Weights of a small transformer language model: width 512.
MLP neurons of a small language model. Each row is named by its layer, matrix (up: input weights) and neuron, and shows model dimensions 80-143. Each number is 50 + 10 x the weight over its row's rms, rounded and kept within 0 to 99.
Before each neuron's rows, "fires on" lists the tokens most often at its 100 highest values on Wikipedia text that the model never trained on.

fires on: "1", "2", " ==", "==", "==Biography=="
L9.up210:59 61 43 42 56 69 49 65 80 54 62 57 57 48 65 59 34 50 55 44 49 36 67 57 50 46 47 65 45 42 52 49 38 54 48 47 63 59 52 51 47 33 38 28 48 47 55 74 49 46 40 54 57 49 56 47 52 44 35 53 36 44 63 55

fires on: "- B", " B", ", B", "| B", " | B", " of B"
L13.up367:46 49 51 46 55 51 47 56 39 41 55 61 48 63 41 54 48 52 53 57 42 29 76 30 65 49 53 69 36 53 58 59 75 42 41 38 44 47 39 49 45 61 47 46 49 50 33 38 42 52 38 66 33 70 39 55 48 53 33 48 46 46 60 75

fires on: " b", "2", "1"
L10.up905:60 58 46 47 37 55 54 61 47 57 51 36 60 53 73 41 29 55 45 57 61 46 51 47 67 36 43 58 58 50 43 73 63 23 60 45 61 60 43 48 39 62 57 28 59 50 49 38 58 52 53 57 44 50 50 48 52 35 61 52 57 48 56 48

fires on: " | ", ") |", " |", " | O", " | Yes", "1"
L6.up502:51 61 55 52 55 52 56 45 55 62 54 51 39 28 50 50 54 41 45 53 52 56 52 66 60 48 49 41 44 43 31 78 40 56 37 47 44 50 44 28 47 62 61 37 69 43 53 61 54 35 50 52 44 48 59 54 49 80 43 38 77 52 46 49

fires on: "1", "2", " in ", ", was"
L9.up171:43 49 64 47 49 47 53 60 57 48 44 53 61 60 74 28 45 59 47 66 35 49 46 69 61 55 71 54 46 30 45 46 47 68 47 63 45 56 50 70 33 53 35 25 74 41 63 59 68 37 35 49 51 61 51 38 52 56 23 65 48 43 54 64

fires on: "\n\n"
L7.up521:54 53 59 42 31 51 64 35 29 59 46 48 61 53 53 55 48 39 44 22 42 51 38 40 56 53 57 59 46 48 53 45 61 50 55 54 64 66 52 32 35 44 48 58 48 52 72 51 54 46 57 52 54 31 21 47 54 61 50 68 55 40 53 56

fires on: ":", " |", "\n\n", " | ", "|---|---|---|---|---|---|", " m"
L4.up648:52 73 59 44 37 65 40 51 30 32 49 67 54 58 34 37 61 37 43 41 48 49 28 61 43 54 48 46 55 66 66 50 60 53 52 33 57 57 57 33 46 60 56 41 57 61 48 53 54 60 57 43 62 41 44 48 54 46 64 45 28 49 49 67

fires on: "1", "ing", "2", " by"
L4.up965:59 48 52 44 56 48 42 44 51 43 65 40 53 38 55 58 46 44 54 32 82 65 46 64 46 57 49 62 56 38 47 43 68 46 27 46 40 47 36 52 46 61 62 68 64 57 42 52 53 51 25 39 71 38 44 56 56 59 38 49 59 57 43 47

fires on: ")", "),", " and", ", ", ";", ","
L7.up131:50 54 44 55 48 61 70 53 49 41 70 49 63 60 55 50 51 63 45 46 53 43 48 56 54 52 50 42 54 52 54 43 56 53 42 76 36 40 43 35 31 58 61 30 55 48 56 64 30 54 68 58 67 45 62 39 38 33 37 36 73 57 46 62

fires on: " as", " |  | ", "th |  |", " |  |", "| Turnout", " It is"
L4.up260:50 54 64 70 50 39 62 66 51 45 57 53 45 55 24 51 66 46 41 55 60 51 57 38 50 57 58 47 53 58 52 49 45 38 54 47 34 42 51 56 46 41 43 64 62 43 39 60 43 55 54 49 42 49 44 64 38 60 58 35 53 57 55 46

fires on: ":", "–", "; ", " and ", "8", "46"
L3.up489:53 47 50 58 46 45 47 52 45 48 57 45 54 54 53 50 53 62 51 50 47 50 54 54 65 53 35 49 78 45 55 43 57 52 42 29 47 48 38 54 52 57 49 54 57 54 33 57 54 58 41 55 49 54 62 55 59 50 39 61 52 46 70 37

fires on: "1", ", ", " | ", "2"
L12.up976:56 50 33 51 55 42 50 61 56 66 37 38 57 52 74 53 32 47 53 40 49 46 56 64 50 37 33 56 42 46 50 61 48 34 52 49 50 37 39 49 55 70 54 36 53 59 60 63 48 50 49 53 37 50 48 51 42 68 52 55 68 57 46 65

fires on: "."
L12.up301:56 48 52 50 59 47 53 64 57 30 45 61 59 44 44 40 49 40 50 48 58 53 51 54 74 52 18 54 47 37 58 47 46 43 54 47 49 54 43 48 38 31 32 52 52 47 52 57 61 44 37 54 45 35 47 55 62 54 45 36 49 37 43 55

fires on: "1", "8", "2", " award", " record"
L3.up174:72 54 47 43 62 59 47 58 45 53 57 35 55 52 51 53 33 47 64 54 50 56 64 43 65 48 60 46 58 51 31 59 55 32 38 62 55 65 43 41 40 31 67 51 54 73 36 53 46 47 27 47 46 57 48 43 55 52 49 39 37 45 57 55

fires on: ", ", " January ", " October ", " February ", " June "
L4.up896:57 65 52 41 63 50 34 68 38 50 38 66 57 46 47 39 41 51 34 36 52 50 41 58 48 51 49 59 69 45 47 42 55 42 38 42 66 45 60 63 49 30 41 38 56 43 42 53 46 41 31 30 49 56 52 57 69 49 44 49 44 55 46 58

fires on: "0", " | ", "andidate | Votes |", "\n", " | L "
L4.up233:52 47 44 36 64 51 56 38 41 53 48 55 59 47 47 46 48 80 58 43 38 44 50 60 38 58 68 47 51 43 39 30 43 59 33 53 38 37 54 48 61 53 42 49 46 42 41 30 52 62 55 43 56 61 55 57 36 45 61 51 37 40 50 87

fires on: "–", "1", ", ", "872", "2"
L3.up373:52 57 50 50 55 52 42 46 57 56 48 53 53 54 37 40 38 52 36 54 66 43 67 65 51 65 54 52 55 39 67 35 51 62 47 57 63 33 45 51 35 55 40 26 49 44 47 55 59 54 57 42 48 54 41 56 52 49 39 47 42 44 60 46

fires on: "ing", "id", " Tr", " Ug", " any"
L6.up644:66 52 38 48 49 51 47 41 52 48 61 55 53 42 58 43 54 46 51 67 26 56 64 34 46 41 56 50 58 40 46 49 32 59 35 41 61 42 52 38 57 61 61 42 51 37 47 43 56 38 57 65 59 37 45 66 56 44 36 55 49 61 56 39

fires on: " |", ") |"
L6.up217:54 50 42 53 58 54 52 50 48 43 46 29 56 55 35 58 56 42 57 47 48 48 61 61 54 52 43 44 60 48 47 36 67 57 48 64 28 60 53 53 54 61 40 65 55 50 36 62 62 51 33 53 47 67 68 43 34 37 48 53 52 37 57 54

fires on: "| ", "1", " began", " in ", " to f"
L13.up45:47 59 41 51 46 52 46 32 49 37 58 66 55 50 65 56 42 52 44 46 53 76 69 35 55 50 51 52 54 54 60 38 46 54 58 31 43 62 47 64 51 38 52 47 41 61 72 62 55 40 54 52 42 57 49 71 67 53 51 42 51 63 46 62

fires on: " |  |", " |  |  |", ") |  |"
L4.up417:28 40 44 49 57 50 52 52 71 56 38 59 34 41 46 53 53 42 54 54 69 51 37 41 70 53 46 46 47 66 60 42 52 48 32 62 45 40 49 62 54 44 44 58 38 46 43 55 59 52 52 36 56 58 37 68 33 72 52 54 55 43 56 43

fires on: " | ", "; ", "| ", "2", "1", "–"
L12.up564:42 45 43 40 50 47 53 37 69 44 57 37 47 48 53 55 46 57 52 61 50 57 51 45 60 53 51 48 49 52 38 57 27 63 48 39 46 54 42 62 52 52 62 59 37 54 40 62 48 39 60 50 44 48 54 51 45 67 30 46 56 61 42 63

fires on: "-", " of the", "1", "=", " of", " the"
L4.up902:58 40 46 45 58 33 47 45 44 57 46 60 46 47 55 50 28 63 38 65 35 28 59 50 44 64 44 57 56 58 61 45 46 56 50 36 49 61 69 59 46 48 51 62 43 63 61 47 44 52 53 56 41 37 50 52 66 50 49 45 55 57 37 61

fires on: "| ", " (", "2", "1", " '"
L12.up602:47 49 54 36 63 59 52 51 55 63 67 52 50 53 41 43 42 55 49 40 57 60 55 34 59 58 49 39 58 57 50 58 74 44 46 46 44 43 40 48 38 59 52 64 68 62 66 71 51 47 51 48 45 40 47 54 39 63 41 49 43 60 46 48

fires on: "1", "2", " in "
L9.up32:29 74 60 35 37 44 38 48 80 48 57 44 64 52 66 43 53 45 37 67 69 48 40 73 44 40 33 53 63 52 40 55 40 60 48 43 58 31 46 46 62 42 50 58 43 42 45 59 54 54 64 66 37 54 59 26 42 72 56 59 39 63 36 46

fires on: " with", " have", ";", " with a"
L7.up84:51 47 73 38 37 47 54 45 72 44 52 50 49 39 46 52 40 47 49 61 48 55 56 47 54 61 40 44 36 41 49 38 56 51 64 44 42 43 45 59 47 43 63 32 54 53 46 18 45 59 59 40 47 52 61 39 55 60 47 43 48 55 52 43

fires on: " an", " the", " a", " of", " ", " another"
L6.up134:65 38 44 41 53 39 38 56 35 50 58 43 52 49 56 54 32 58 63 46 47 49 55 53 35 47 43 47 62 56 41 50 60 46 43 34 52 46 56 55 49 54 54 49 59 48 57 55 58 41 59 58 44 53 60 51 49 40 48 51 43 50 60 57

fires on: " | ", " |", "a,"
L7.up37:61 48 51 63 55 46 48 53 45 32 40 45 52 38 40 66 64 56 58 49 69 55 59 55 62 65 34 45 51 53 44 46 59 71 49 55 55 48 30 64 38 64 51 52 43 50 40 53 55 55 47 56 44 47 60 49 45 37 61 45 49 60 49 48

fires on: "-", "\n", "'", " d'", ":", "–"
L9.up763:48 39 63 40 56 28 47 51 63 31 41 35 48 31 33 48 46 45 53 38 57 54 71 48 70 42 41 58 48 64 59 56 48 46 59 54 47 53 46 41 57 58 48 59 44 55 28 63 58 55 37 58 40 54 60 45 60 52 41 67 46 47 46 33

fires on: " and", ",", ", and", " must"
L7.up737:59 45 66 57 46 36 58 47 58 44 62 51 60 52 49 45 35 53 64 34 51 42 44 49 41 59 42 33 63 46 53 40 61 44 34 70 47 44 64 46 40 51 41 54 55 38 50 59 45 68 60 45 45 55 57 56 49 51 55 51 63 46 48 68

fires on: "==", "|---|---|---|---|---|---|", "===", "|---|---|---|---|---|", "|---|---|---|---|", " =="
L9.up98:44 40 37 55 56 44 52 56 34 41 65 59 57 42 47 68 37 51 56 36 53 66 58 29 42 35 56 59 25 57 50 39 53 64 73 49 44 58 42 47 55 41 29 63 43 53 69 38 64 42 46 31 41 47 34 65 64 47 60 46 58 39 41 31

fires on: "\n", ":"
L3.up32:58 51 48 47 58 41 58 33 64 54 62 61 40 56 30 54 35 33 48 49 58 52 79 45 54 54 49 36 41 61 60 46 52 52 65 31 47 41 43 62 47 59 58 48 62 55 56 57 54 52 41 36 37 54 57 55 56 52 37 51 54 60 47 45

fires on: "===", ".", " ===", "==", "====", ")==="
L6.up132:48 53 66 48 58 51 59 67 48 59 46 62 55 55 43 58 46 47 55 57 51 50 43 47 62 43 72 41 33 65 63 34 51 66 67 37 53 61 39 34 58 39 42 46 60 42 65 50 59 45 51 54 45 50 63 62 44 74 72 54 46 44 39 38

fires on: ".", " |  |", " |", "s.", "ell", "ed."
L12.up623:58 68 50 66 52 39 36 48 55 39 34 58 42 61 57 64 45 58 61 35 51 38 45 48 61 39 61 29 51 65 60 49 48 55 43 56 49 31 43 44 42 37 28 50 44 60 52 65 62 43 30 43 50 54 45 46 48 70 46 54 46 33 53 66

fires on: "\n", "andidate | Votes |", "\" and", " was", "000"
L6.up714:42 47 45 54 61 51 49 74 53 37 53 80 68 58 55 46 58 55 46 63 35 47 53 41 49 58 60 59 50 43 49 55 37 39 37 52 28 41 52 53 44 56 56 62 62 44 57 45 71 57 61 61 64 48 61 46 38 51 50 63 47 41 54 68

fires on: "; ", " (", "\n\n", ";", "m.", " | "
L4.up1001:51 42 43 53 55 59 41 49 68 55 40 58 48 45 61 59 46 51 55 59 49 29 73 37 57 65 47 39 27 76 58 57 57 65 22 38 60 45 42 54 44 58 37 33 58 57 46 58 57 50 43 39 54 56 63 28 47 45 52 28 51 65 45 51

fires on: ".", ", ", ":"
L4.up849:61 64 56 49 64 63 31 58 60 33 37 56 50 33 53 57 39 34 46 45 30 53 40 62 63 55 35 58 60 35 42 50 60 51 48 59 52 57 49 52 45 37 54 45 48 49 49 53 33 60 46 57 45 50 66 55 44 63 39 60 40 41 32 44

fires on: " | ", "1", "/", " April ", "!"
L4.up218:75 36 43 51 64 42 47 48 20 57 43 41 54 56 53 49 63 55 40 45 43 52 59 35 51 48 51 45 51 38 59 55 26 53 52 46 53 56 58 57 36 49 48 35 35 45 52 40 55 42 39 53 58 56 49 50 46 60 41 41 47 55 56 55